MLP neurons of a small language model. Each row is named by its layer, matrix (gate and up: input weights; down: output weights) and neuron, and shows model dimensions 256-447. Each number is 128 + 24 x the weight over its row's rms, rounded and kept within 0 to 255. Numbers have three digits each. A neuron's up and down rows have the sign that makes its largest values positive.
After each neuron's rows, "fires on" lists the tokens most often at its 100 highest values on Wikipedia text that the model never trained on; "fires before" lists the tokens most often just after its 100 highest values on Wikipedia text that the model never trained on.

L5.gate22:120125151115132156138126136123129152147121165127118152112127170146117125134111151156190164080146115127148116107135129136111074105127111169115148143142140110190140151158104142099116106113145136102152121137105120118131148118166120133140142097149115136110135130141109117121151163141112125165107095124123065154151136137090119158122133096130146146128146138115108150167120071137124100073087101129092133136143155115129118115155136126113056150112126145203128107152108129118110067142131127092115136110153125115113113112121130125139148179092118178145122100176106115113141134128163147117
L5.up22:128089109132130157126115156146146132084155141132120122109132163122147127131122100107106104128130103153172120086120136122128113134144102095123153154185183161152160127139132112131096133142126123116183118112103137104092126079128131111115166111149114125104103129074099166112135143128094112142151119119146080120083132131129155106138125100107135127096109093093146168121123100139088095129126107140138167102158119086159124107154150101131105137094137135134124135128108138155122126143109131122126115132159117152125125110116128108117100142154113126120134073153177108160165131107166054155
L5.down22:142149139107151110101083124154127121104182170124125134087135109148117137109116070094134107148139117135143150127128107116167135121079133109128127116120154175125135096125142146178119152117145136158152106122133132102153162121161128113106114115155131115112125136099091169117102102145137111108142122143128093097094139150125158096135101136100103105112086120109133130101144141148130135147134103145089167136132113088134129169128168085095153136112120178093103172104141139112105166148109122128114090131157139112142115140131095123084165109198121139095122078127153142170121145114190121191
fires on: "5", "9", "2", "3", "1", "7"
fires before: ", "

L5.gate484:111139137123124098144104142121143122120107124120116147112131137154135127122148101165137128127144181173148125147159108167128082121138100145177170124147189127162148129134126118143086121137131172132123155121127095135111148121126101151114124133133133194186141126122142131149090132125139128148133110152135149125118122160118107133203123121153093151133134117122128113161136135142149146122107145110078125160123119119097137130118111142126119106096147124141147134081147137136148123137087128117151123129136081140100168143129144106097151154130098123135113075170107133121113074097100102148
L5.up484:169161147142090127128155092108132090123075134141143111116108124105133135148173159128172114157119089143166160119112153145124090148134073143143134137142160142108129144121161133152087142170095119129151169166120129135107139133156144145131075095125090155148136116074143104110133118146106130182131090141125087170138131156136123114148136130123145112136144120136117135141171147154147144114169101101144143130090155093116104128126115095111076160115162137123149135122169114137120170149145188099132113146106121147161097127159109120094116075117128162112075123132126112158142120126138098131
L5.down484:122124109137134119157112127141145089130157082144115180134147106099160156144105149146120133138129087103129143168103080122133070150107117149162106162083112140134130123127132188132095127184093127141154136135108125113120111150135115146140102108152143132105145068126126143117134142142108145146126088102062102148128130105140162152173105102165106156098155169132123103142120172169165138151176118078112120086135143115168144117147161093112118118102168138139131140096134104115134159129135135131124116147115124147131104207146145138130152115139122159104100119139113155208143139139098121139
fires on: ".", "'", "00 "
fires before: "\n\n", "s ", "\n", "m"

L5.gate487:136134096100107134139173072112142121150105173122135120115125125161072111131190155160150137121125141145123153102142105114110090083154117120122108128138122149155142140155149109169120135173160117145133114138157048137116100129161133128135106153139075121127159098087135089184132174165178157113138101106120133171137176147125096118171162133150149140108084138119112125100141132127126085130138124123127157118117111153132119135098130138156089149123143121149157160078152102095143141124199127135078100143133126117100120108137130141111140142192162129141125153121166112143148082142176098147
L5.up487:134173167162088120119124118118098137150136132136173150137128149164097144140157161186174090135095166129121069154090122127126129106122133146130128132111147091141102090142130120139129110118092087152166148137142128100122144122134146128119137092130152136093151116125174120127116118137148137139156119117136112116166104172144109124152167164171124112116105140151120115097138157144125145133132104142151111156110124132174126093117171114123113145126121119123139187084130113125140089129132141063120155107128114155122158148115137126079113122117120121095115103122144143174134147131140144106
L5.down487:173120149143115125196142126106100170136116164109158133165144142145128097164113080136139112080123151085145092124095100126149128140080127130113114125114119126175102124106118129129099173113124100141102132126138134176149142121143173089101132088137176138120132101151134118109114130167166125115116132140122142113161139134101116152131141144150092138112087129150106152161139141180158104102119096173154113156122109150175134106111158144144118169144143143130110144109121099147097116111163118130115118115169117117141129160120129079049128107122101131108143076155134140129128159138125132078
fires on: "| ", "; ", "/ "
fires before: "−", "+", "0", "0 ", "1 ", "("

L3.gate343:100135128103136132138117092084099113107140138104133192129147139151131119115130142139141148130108096109124127152111150103169088113147108128095093114155135113112106135100131125108115155127129115128125132096159139127153144125154118069132105112128110120131173138097119120138076163170092096131105100113154135185075146147137091121136118124122129113104137153127138104078136130154136079075143134110137114141140141148087129104120136120124093152135152140140141161124106119139138095157141145097213126099121093140198120202125137104146147110133166160115137142129118117109149143082130160145
L3.up343:149167107135183120136159097115130108108165089129127152113133124116112145079119134083101141134145153084180173104147112114115124143141165118119150117162152143121134109123161118151107116146087123125147130156143174118071134147126194090143110117076208121121136178128113157100208128122087151121133135159103147130087117130173123126129111136152110158122087133098137126121147104110140129093128144124104137135160083116123142124133133102142103147136123115156152126107149151116113146158112103166164119118155125166148134138126182100140168088155151141113133134137104106190162108126110074111
L3.down343:129148139173132130155136082136116123105158087161109137110130116190111143115089133096116105145126132095151152067121111071149126132144166095126122088117149093101109158144151101148153148118120126169098090164124132166091183153163133082133148102116146147127161161107157136074122167154068160123143131176146116118056144146166115175133096148139127153130177125131139108145120126072153124125116100100106165157104146129121148157117160117119136101122097155142133103132083128165072146106120127111157101142167083130135121134106129150180172134140154118130159134137100145131194165133105162145
fires on: "| ", "6 "
fires before: "0 ", "| ", "1 ", "|", "2 ", "; "

L3.gate1242:140154144074122111145153142153124115106095107087159117121139158146145138077099135095155156126127113100143163125125122139101123133106122149160122118102128162131165103124127148077163141089105132156173156113134124138102108125138123137120150115131111170122109178150138128127092126089128165159110120144179135146157123124085086121157140148110157130123148131156166132141090116129172152070127079129151079153129135119132111178113150114135135126151147133153129100139136087144148106126145132081068130084095124130138126078109114073118112095190107117152074069112118156122100099071140117120
L3.up1242:101131149120083129123147126128085114122120103120125113134135146125126118160126127157143130145117152145152101125108154137110136119140160139152153142153103060118127148132145165136117137094130136124083141150123129137128120090138129134181100069123150144134114163121133126107104130138120148129104162112121117164133161166122156162098127110112106174173132093120141096098106072103044105158151152119128108123117190123108156078105126074133137151146166123060122143090131121136093128163092143132128120133112126153099130158141152143114127132112102115110119157172153140148150142134135133111
L3.down1242:070105142151123114166116100142062153146141104086122153129151118145153100110159139132142136149110146129153144109116123084129129084124131129124125138127108130155090152151133134151133144127125142161092128091144142125165133151159130112099114139160110061113109128173084161137113132153123125104166167100126128101098178135077111119180104129200096114150160151097141151131156118178113134134109128126137096085139094139147135127128147120172126151111154102119147147118101141126135132089097132136120145147121092093131098154140166141098138130114132143114147102113106132160177098159101135134
fires on: "."
fires before: "\n\n", "\n"

L3.gate954:150134145109129115127160149101109156153142126098142123123127130158067130105150121128173103100151103117154158114131132128145095166091108158139166112141118164140116149126103134151089106145078148154166110140138144104131180176108149120111103162116167151101146160123124099105149138136144140140178104117136164132157134207110117128099130162148086121127125169098125145124136135135146128174105138144169108157125163165162103147086117110142091107119111111133217122171184147165168114123144142125102098119129141142129107108150106099159154078193115136105125140135109139132149061094108145104
L3.up954:136130180134105140123131113177087162116170114124154110123127193178136153122151132118107139116121110129117155090123132110098116130083123148160118117164102149153118115141092153089096101126066152162167064112118150120152180091144104064085086112103121148106132142112130129114128115138136179114142135120137132128107137139136097095108161120122110130134131131144148127124097135116120123128168117126153121173162120130153157149111125128134139095127127124163159138125158129104152135151126125133097153136136126128146144110098104084110126133110086099076127161112169120130139130130062144131
L3.down954:164143107136097146062126111110160116122114137142136108126125136098121155125123074137139120140148103099136120149121092130159136123093140135120131055126141105111136131124152140162159129131129164120110123148163135106095150144115153124101133167135116159094065097149104104151129120144123135168114086113120154127122132152098115108071130145104136118108091146136135104083129137196118064106175147144113157121154193120088151119150150182105132148129119141103135171139120067122112108143106143134124121152134106115126121137126141113178104110126140115115142129108143165082145123168141143112
fires on: "ing", "fighting ", "football "
fires before: ". ", ", ", ".", "and ", "; "

L5.gate265:131132122139132163129140162127099131143149102098120142139121115101116171121134124125130155185166047122078180083114160088119138146117141150092135114119111111156092134161125116131122115124149163124132122118114130107155154113167124119152144134088152116090134117148117100099104163173183118121152083116112120118140139131105157084086105100151123103124128141124125116141150127189105121123083153148128119113087186115160117120124087115135148153117169137130146128151180072162115147150122129092164140105159118117124087118183103089135115159158125141116156106150146093120130150152126144117
L5.up265:139125132131143120134143130157122144103095103118133120150103175146149120098112092138149113127105135184132131092107150170137138118097111077127140131111172137143150127100134103114133130179079123139096095114152107143120127131148104122097133062120123131137123122114128127153144123111144091115170140128109189153142123101107151163119105141131112123091111118143122166116132161134157158143132109083140137121108077114131169111081128140098145110105164134130144132156079114126134131093090175144098093117115149146140073120112153165125157155095092116166093138109129146131127144136083123129
L5.down265:139128159167127106145122142108186106109143117113109136110130105134177094092146125085091161093141125084148094145115118094083115154187148126113097145140157177174121157121117130180102123169095107137137116113157136154126111119111157112142076150147121122095127136064112179121082158137126121143087158111140125143103088168153109120150107123177110106157106140085130133098139152116125158159125092132122087170155113153146140190120102083118143127089109143122079164129155122172108136155123135153143129140135134146093131178114092186134147115133155134086117124145124122171128145129148136132
fires on: "0", "3", "1", "2", "ec", "ter"
fires before: ", ", "\n", ". ", "\n\n", ": ", "–"

L5.gate83:112101137171101126118134172131153066126142109153142130139053153165124090098139141132172160113160120133096152124131089082110132129108132119093141178147094116161136181115117113141115103128143161152116132139114114104106175134116109126135110140144141145155130167120157168102128160099165112177184133116166165104099114162123161126104115165157118126150153156083170164112140118132123111119155112111145115097096135098123114116111110129161147117089161129170103131117135142162139122151128154121090106092139163116086109117149156105104151095089114105125138119153093120160182110123119131112
L5.up83:135124075139078139143170158142139133167127203132126144131121122170100097113145166120155098121118172140094129159115106090130102134141151156101109123170127112160120119128132088104104125181118121139088177102141103101086124112130107118130152165169146138137117111120143121189131151087138145165132093173105168115115125145122164162101131144082118161153127151135115162152139161098119110119158156111179138124088204112126124076132112070126135110130152107152151141106147128140126098154116132147100149126133171089112122105119146146106103117152134111108122099166097150133124138140121121107
L5.down83:132163197139096101124069137152131140095113123137126138145160108129132153130133150111145160153139148131149136152087137119104067153144148101150080114106133072135117126154149174101146184164120146127127160117141119104136104146123138124120129092114143107120075079137150126135154129073102144126112131141145105132128130174080149149142135108126154133150153113148135125168118127093153098105170161107111148122144123154137150173127131120151128137080167155086176136115108094135144121123108129107117114112100109137111157144116116180093120122138086158115129118099150187138097159077154146085
fires on: ".", "\n", "\n        ", ").", ";"
fires before: "\n\n", "- ", "\n", "  "

L5.gate599:102099133139102103130135130141107134138114127089179135137137163144117146142133104137101172123119128128128120146125115117155096148110104099101121146153160119130115114102154128124076172120113070149127098081143138112123124118188096166126162112153105109159151144113185143121076136114170132149093140149105115148134137108084108135154131130155155155143151163165184147148136171135131157122125122105163129111143102114101113117136167139124144147125100135138119100151115108174163129151146151133165127108151130119116136137141165123153095110156121152125106104117130145138144131106068138112
L5.up599:132129153133098135117141086149135139108181107179098089140123131097122117100111084123103148122175083115173150135134103141073149164054105154161135139094100148139161122151129137146101111140121132123128144082124153133128154142084117152169120120147173172118122147138152154149163150127127134158112094178150101165076128150087115092096117135126131076132102125148133111136091119152135117134134109157129113144127149176159103108095131162122120125135102117143115123111114139132147088194182165107126099109161155128092124140136150100104142099136136123136106132092158150144110111117131112122
L5.down599:118152091116106128140159131168118148142091168144142132157133160130129157106124092117163134085147126104123121115148127153147160196084143103138083088173106089114143119120138106134089121130115093107133089113085142118116155142130077132146089141146117130145159107183129075125125096116145133172120117131138130136120165085096098108176130133160146138114115129109172168092123139150148122125101164113085131136131151120134116124129129139111104131105125100114138112117124152124161072123144139122159156115129125176135177132120136125124143155114193108111105089106144151111089176118107106079
fires on: "7 ", "6 ", "8 ", "7"
fires before: "| ", "(", ". "

L5.gate1253:118168129118133153137150142183148099092105136135129131153118150148147080130116163161101133148106114079166108154138128092121122164136104091178134132102116102125138139141108144087126164105115160154163157091154124130118158124173092155135108106114109130122138151119116102113126104119099137162147131104131146162157090139109136134105130159110082102118076148143109150126163105106156136147124146109094121106111157089161115134118135166134148100149151145124120131126138131145095163097114112121125137130167167137170122167124145161118147112145148131120079123097129092102100131079136101131
L5.up1253:148114165109145140137111130093152136111132130091121170138141172108175134181093156098107110089130124168108091140131159089147104137092083119127123132131130126146100146133115158083170143127143162094098121144117106103128176143102109149122115116170123121071144091140135132160097120106136105127081104134132171143157125133113122096105134140121107118142071151108119121150098134157126113097156105103109108126157141106143130121145124107141079109125122139155147141113083098116147132112116175112138141121138082165117126131220148109083137138091093149124166114140125154107121144123122119118
L5.down1253:162125118153121166000128129120135134151131143130136176120140105114125116137116147127115139115130116103122170166113110135141128105106108120099148184113168111166162112112133115115121139125118165122120109114108141057112130111135141147178143141158125088100050138129139164115143134135144133116157116127123171138136134151116124143103116122007133088119115125149126119176096119154143120099094119106130096097149157073121145142174128097112105108098126072177142173106104120146112152177134143146112146137129133097123126085118139175122121141141105086142157119136122096124123149130138124197
fires on: "ed", "later", "However", "es", "ly"
fires before: ", ", ". ", "."

L5.gate107:122104123137192132116113149124166110104129140135143150146129083118100165164105136103156131100155128119151119120131093054135114173120131098118115102152111141134144171163142089135124140145112119163154167110136134129115127156153127141113116156149130107100166142122135112148113133157171128119093117116143179123121132125095173134126112131150135141098094148090151104206166126155114117103139135137116113121136137139130107114137150143129128149096170159119140134080120125141151096135102118146106143139167119121082092116130168127141143137127096139132133085164100156128105136125111117129
L5.up107:146149108145079138140144090139105150148122165151136111148132161118162104101135099106135114142110141091102146118121154178109122079121143166148125181120140097112135106087124157118110117135132109133096107114123121173143115072134159121133123087113101177156092144104113129108120126141131154134105129170146116111123121117169095108109148111110128126125162110166142161080107136089106135136142131146118157168080133141136108137145113092133144119144116072106144107179129099124102103116152144100128112143125132126158155105130063120125092130125121095148141161081145102145149129156113130111
L5.down107:114112142128188155163098188122149119093146118115128171130136093111113161122105121115137147140129099158145139123126109047139103184112092135145164133132115129135115172162143146155152130137093114188173119121164120152098154190155089117123135145115149096127204121115113130134131154147166104106130140123124149130120127148105138101106115108218135143102093157083127116156171107159124132112109138157140104109139152128110150127105130145161119145116134174117139158094114121138138136164120128137119135128161130139103084145151153061125144139120100163141137115190118136158122134123149108121
fires on: "'", ".", "\""
fires before: "s ", "\n"

L5.gate501:096112100145154175113133127158112139137139142118156147118145138116173184126174115101149159121136134121133118126152162158146127134125135130137090140149106147129117153130141081126152112077150161083143101109116155143146193125148150106113156092094098135109135133126098115134124131125106167098112132115123117152137112133110098142101144121160119127125163107094087132118120101094097138067061109141107132149115144169145156143121119124160134167149130153132128146151120138081161093116164112121117114129106120118155124073104120143155134135105122150127153145109114127119162172135109115120
L5.up501:164186086132161134151169099099123142129140088092131139114112180131123125131112091173095132130121164154091123122091109132138171146132155129128160162108138159150111139108123140097147133150128094130119159132126137140163111120111135117152137117094158183099137138145100132134104114120135122147100136168138155179113101158118172120127144090121134128158084099140140145115168132093116116162142103153114126124125118116136126160108129102137101107128179170097130118125109104132105135167086154107102128168156096124087095187181166130120158166119138154116149141134129099128099110159124123110
L5.down501:088161125116110130116143146134133119141118107107129143138107151102135135168111105167130134119155147150186159128122073135106122134166142110132129115117151114142086165087109127137145092139115148094121136112124091157133134155129136087137128143158077096124212148115154147143111161150124155144186101125139105108112161107119097128148111059176132161145112108132125151152127131125137141075104145101136112139149150117141118098157145160130134118127119125157090087119152129116134128141109128134138082102108112164101136121121141157163134144114161113156076142117116116167141125171130137176
fires on: "2 ", "-", "1 ", "3 "
fires before: "| ", "|", "8 ", "\n"

L5.gate1275:113165125112122200158136114097127094152131136125165147107131135124100116127145174123141130148118123153090145089162105108110050126119118106107105161131137135128124147160087131097142180101112090152142130133141128111088151152167150125131068081123111121135168111085163115162152141125131168102114066135105163085137208135134125161129152138171157177152134145174095134142159125130121121125109136066154078143072105145141108121118135130139138157126133127187176132132134088122091121152132104113096103130136089139151137138113109128116120101212167153165137108175112140128160103111149111106
L5.up1275:192158104107140142133100140131149127133100108109183128133133179102134161101121114144122108117114123171137148104169176119177128138168149123142134144081094128105144127119108109112106113127103139156106121123146110125131152133072154127136100091126141149109141128106082151143096111124104149115102133121134154114173110132148127123121111133133119113152138122122147125111135075150158092135094110099100089132078122121159127137078094144151124071129132134108143095155131137168137146115074107140105094169145094134109119121151105120104120100168144128129140142128104100133089126121142154140
L5.down1275:173162112100143130083100125143143128097136170115149136093132113117138168133126141158131095120162142156157085072172141130127115092146138100125164149092119126091152133111134092102111109106097143153134117126145091121090120118075148123139136081121119150123108144116113173167121091116121140102120110104127143079187139126145128096131135113115114158133109130131154123066119097086105100097140136097146104126105118117150103117135102118129112050124125153079136081125129143140164156148077120129119131126110101130095107108143104147129130095165155128115119136125094136134116118158141139138
fires on: "| ", "/ "
fires before: "0 ", "2 ", "3 ", "1 ", "+"

L3.gate265:123149127144087143142161141090124194166108085163130179099131167136143110108124116113144121127120104114109128164170171135084122125158163139140164111131157097132143135146155155133108113152153105142126130142124119165108140150147137142129102114113123105123163132091101108101145115128180162149124129152115132112172126159134131103092113120155155144118118153143158184132129165144125110172098138151119152188134137077130129113126108113119113098117133153159096074129145124115099150074145126123103123126144138086157137097107127089134103159109141138154124132117163108099096142172119122119
L3.up265:106126139142099113131110154103148131139135106177120131104146152130105097162147128115082112124095135126144160136151132105155140161133196152177159096097140176121121134143112158114152161114134115156151135134119139123129173165129080156126144143143100119118132092115164098146132125108146123143150149119105121110130120160122141153091128105147160107122114154127121117162083113140095096109122126145130128137152159120202131154111158116142154151121123122151098163106127142080090162121123099171099175131101152116125129171092125083136103147134125105123116128105160160167087129106137136115
L3.down265:125170127122106134095095160143138125146157098129130135102150128103146148120115132152107162128078101135087122123158166084124163124144171131158148127124156141120159176143127166114139158133109094176126122116114134142105078151136152157058150176144117077128073110117100128116098152110117119136133169105114116146126071135122112143090150148113129106074119143117127130128115087153086123115107073108131148123179139097176081168110098083144145158099098194118081165126111123118098175102137138133111112118151114108149069121127119119133133111157117153088111145092139120114106155125175113127
fires on: "ed", "ous", "writer", "ant", "ist", "left"
fires before: ", ", ". ", ".", ") ", "-", "; "

L5.gate283:114108141090111150129114093091136124135138104139090135110129152155136114100128151128086117146114081123114078133093110116142136109143144146169150147146105094173149121123118130108094144134147114118151160144128127123156135102148146140112134083144116127129130104215149169096083138111121139133155132164129131146127101150131114167139157126109157115108117112098147103147098133142129174121146114113153079139160135131099136101165122130170141121161116107162141127148123130100105133095109139149123104163108149154155138064130104142124124115112121182149151080130155152092080137100134147115
L5.up283:133088130068165161136070059123153130082100116135144105107120143128108146119118128174120114157150129105154117168156122101077100110096172117098112128177137119125137165139090088111095141146108116100113158166108075126088105123131137143132141108187089140144139140174143151147127166098136145158160141157140133135098143154130127157109117142131140134147146100133136122139152132160142108154112097147140103102114137144095102119123129129127159146131171087139139153113146141138106180114107131134125135108131167128148150107133170126099091135095100131156127138085129160106115089098090108146
L5.down283:176119102072134164001196124156140132164124114143123146117129142105177130107134153116112106104103140137135153138105127142121149136108140082139141147156110143168099135135124152113154120145120123134158127112154130059115158125145102112118149125145116150131060126161109118152116141112196151142148072124127133125138122159099171171107156106029148154126145145146116129138123144162164141118148132147152128120180114120179140117131124117151113103126144153122106138120104130143180137164106159128154143145101084147146083083115107133135136116133139163150146116131140105138128152136119118141
fires on: "\n", ". ", "\n\n", "members "
fires before: "| ", "- "

L5.gate8:155175144102134171131129114099115150133127142096150142091095179154116139087137106103096104142143072119116121058126134082161105136136107115107120117127141110133130105115125123095109191149101125084134120114129113147131128139104145107091140093176124150136133128127129094101086143127116173135091103169105102097140136161111115150131130112135143128103125121120142128125118117152122111145163086141141139136133119129181094101117153109120107121114108148121165134146134151143147144089137158149136120115073091159133124120105097161131149155156132123166165088136180152107101102137096142126
L5.up8:118139124106137126125139190115127164110113142102126132093081156156124148089111173158114110161132110134136133115090138110127136145153121122156120120121146146152144144148098141097118152140142176088103168116123114108130138130132053126127162121100133138124100126146126116095160126097163148144093101176099146136119118186130176111143093107092119141105156165100096105137125126176120153164103147125129161106136111094113133141112115130097154155129142119138134120144135118216162145118109154105088127116126110166132114163111124149131109160128099132101096147136129099115109147110105103137
L5.down8:141074157086130153000136109116132091136125097170138137115110084140160115118155120158117148127155123150137137127094135097118138167148114124158134110103140141134103153108117155100170100095112125100153142141144101066148169125137095145160107174116121134124030100155123090085139151114150134117104105141141081143121120157130133143132126154000126105134118094118083087114104117124139150104117106117122128131129117115145122129129126069102117096143158161126106114097116145147155114113149172140131131117166111148141152104150144108140094139138129118135150097132161106115108119090102129126
fires on: "\n", "\n\n", ". ", ", "
fires before: "| ", "the ", "==", "In "

L5.gate364:165127096170169150114130146148093082107157133110137127109137108110159143135116125162131097133148118147088116129149135091168097150160127161117128155069158060167136115106154147147136132120136125106090111100122143131166180141116105150167126145108123140131156114107107087068136123203167159095128119076120134111141092110174077141132132143145156110107150113161140115141149124102159079113140122172127172142136124110120136107101128148147087097130146142130177099128209159108119127133058101151092120102163115125176163130150168155145146130109152144107124086113129120083135156130114111143
L5.up364:167108116140137123139121164118111122101137151114159152139111128103134104141126123155137115130137144106127130123136134095122112129088094116115114142096111140138094182101149152148199126106138095150113176102111107123138161122106098113099127106114157097142129156120076128075135120181137148173110137128137144143138141103139110084112109154137126093117133144085127098130130120144085141097109097118136129140157142131143148134126150174128123165180159102094119142137149081092086122148137129144124148112160089141115075166178110114153152120109168124123117124120106150138133112146100061171
L5.down364:101124134118125108054144174175139134081114156165171097105101155122146124128141104129147173135099148103173115158124105150099157133135072119138149070134130184102147139101149108103136118145162165127156131106132121086146106145095103080111129129141118096135115164144102097119125132104113133145132138156140149107134100140148145112088075075125125103147116179122122129138100139153094142164107121070110133109165152112105127147134152117094165126142124134108129161112088117127105141153116179141122176166108160111126145169126100098166107132127106107150127111113152172118119094178165136082
fires on: "U", "3 ", "1 ", "2 ", "4 ", "s"
fires before: "| ", ".", "C ", ", ", "|"

L3.gate134:129117132097114111129196111165135122089130114088124152125089118181108143150151164155122149109153114112079154112136148141135140127141105156111106123072126126152104115126110167132106183125102149147154112146114159128151197144080179155138114123081130139169132146122115135160115143165099165172104146174160116149145146124077144115139149170144104189153133143112129130148160129151163162121122099095105121098113142162163104118091138143120169115126194130163113137116122145158127125136161113119137091122144106151112144140132161104155121073158182182149104126144130145141125108110158156148
L3.up134:139143142128082138122149151121131159144121130107164154145138155161122169112131093114096109102125139153128130103152127161106137157173141137116084124147144146123109083144137117147138142116116134167099085116127111143123125120112120130101094151115147154171131127130119107132102138142112155129143132119147125130131134127171115083172097123126141180146107140149115099112169141118145154153121116151123157141131110129158135155100153146124128153128106140114116111096122120156092114128138089136145086106160125150152105138108139085146149133104128124134088104083126151140149066133123149161
L3.down134:116139090099136095190142158140073141115114130183162144157126145148145123111102118103112134124162112099146166141135074123135135183124111171128159131140124116158124104136145124174152123132104122099118153123117110163096119124103174143148101157108128112105161109099143115124119115145163158190143161121127176139167145119173138150104124144118145124144082102126106152119106158115170170138120162148143110111111127088131078133118166139108117161151115109103098148126116133139135112146114122149094102146113162117144129144130120126130147089109112120124151095143121103147107103155113175123
fires on: "| ", "Win ", "Loss ", "1 ", "stan"
fires before: "| ", "0 ", "1 ", "2 "

L3.gate528:138146108105149128116103163110141133122097117139139169150128116193153175109145162147126117139114112171131135107137087100123132166118120174169140128101138132186091153121138123150104132095087140132151100131095142120140122132108151106120155155131121133103167136137128166139141130122124150132107107140125114126110127170121116161128072132147168157111125155095087142141175128121197142139104112114147097121133097155105173137139100144148114121119130119173137104127162114156097149111106109163141137119141136155135123109132132124171152121114134141109173104170156109106140142125143124100
L3.up528:129110091120079145117119124133123139106120164136138116103117070092128100133182136157146086132141094129145133121145129155124120123125127107164143149169139165128113125161174133147135147134132106085138146100118146127114128153068104156146146104182165148155118117064117096107139119136133151141105150133078127133135139146094124123137117111139140182174098161145138146138119137087129076140101111100133106086205117139146131128098153130122140149140135098100105114115155128110098134138118114150108140133135116118134095162135166120156092144112150125111132089122161136093133126193115107127
L3.down528:106128091122102141046115117181102123132105154142163124119141124118140090131164117113158113174162128120111094126114126156108104138154132162136138126145131133125102183124132114135155145138151135124154122147141123081118105137133098134118100123137143179121092133100141132111112145136194135133123158128093111098136128136121151126087154102070128124141153156125146157132112129135118078134105122066105136076152098114160127108094160118136109104154168117143106115114123102113125126162141112105116138110104142120158127138131118126113095122101128174124119130105085125141149110164126097154
fires on: "s", "s ", "su", "9"
fires before: ", ", ". ", "and ", ".", "osi"

L3.gate1071:152142122141136135110166105114108130139089117137128141100120112122139124164115139110133085132088112158112144131156155137133120137111150111161162148134130116162098125121139128101117143138125141114141138090062114110156139123134139141171131103120121125113131135170089082159117130162135077171115150115119118154159158138104164147102146099122126118156122093146110078087129152151114107104099143117132129131154095088183119122109133141156128140108132115127126130169152117072138128124133138134144141108099134133135156117120083141107159108181133139115128145179164144154099158137111111154
L3.up1071:158162113146131114146153078110117111117098139134189149133134133149116183142133145131148142174135128142152113088115121134138114112149122151101094139119128116152117156137145144100139167134064144130148142152132133125123127146189085140097112121129112122143127146078163106087115119096107126145143095101106129144111104113139127142124118134156122116115171125125091110140130109134119152172139111165095144126105116118115110132121120123097127163089140118121131175098143129133104096161146158120099110132132116155076107157117151146115157119103110124139144139153147093089137158098111155104
L3.down1071:105138140153149152136141129084121142169099100143124149110175099142137094118167127134138140133083102104144159129171150133102123115111083155149159158119091134126109153142173079143145104125182147132136091138138110153178090160082129120154130094127095103133149100122102121155152173188150147112089165157145118104129113152095191092131098142105137139144159100119110103146136099161153127121057180149116122118132111142144134148141100099152101185174120145125139117101168158149113122165165102135068125098107107115114122110150107136128131102138138134141104125085122122163134148156141102111
fires on: "5", "3 ", "5 ", "4", "4 ", "an "
fires before: "| ", "\n", ", ", "|", "the "

L7.gate842:117117107130108109131118143100159123091158105110164144136100131170089137180111130175165101128123116092151149123146121070125133154107112103107127134134132131114118144148089096100106129080145123165135101104144102129136175122134113130121145131126183125133148114144148121116169137111123117120159113131119151164115126127122157130169113124167132162114136158104125094107154142154166080151135116117118107117171103102108106099079155097129147189121146195155131171135137139082134129118125148105134167129149089154088114132123131155133151094178155145125143123126139143137114133111117155125
L7.up842:138111114146141129115162100129098135158145121119145137137165110112129109097104099110124164150137109166150092154113178116111090149115152095122088130144119135094132074096155104130080121144058141155143129136122140135120139114147139131154107122101135134135124151133111110153098145087142165128110102173155130124171125144151099118134145129119097123147129107145114083125171129086139105104183161125170094131127111145135097086106092110168120101116125151140153111167139146124145093117153129138121067114144136089139124130103093126109142117092134106144122182164101128132128172136139159138
L7.down842:139117123173123106165119197126126104108131142102113144149161115129147125162123127121161167107148121067131137185118134079153141096143150118149091126160118134112121113102147087140107171109125118154132116103161137187153144115101119107112134108133132141131167138130140157155139091153102148135113154122131166134155136151165120108155123105135083165109116117135132113151165146086126130124139093112146108133130109155130151086138156107115145178092164165150127167124109129140128078158119154074132131101152099121119134105106098138084111085070138101169123155123113148103151130111123163133
fires on: "1", "3", "2", "in ", "0"
fires before: "-", "', ", "–", "'", "the ", "' "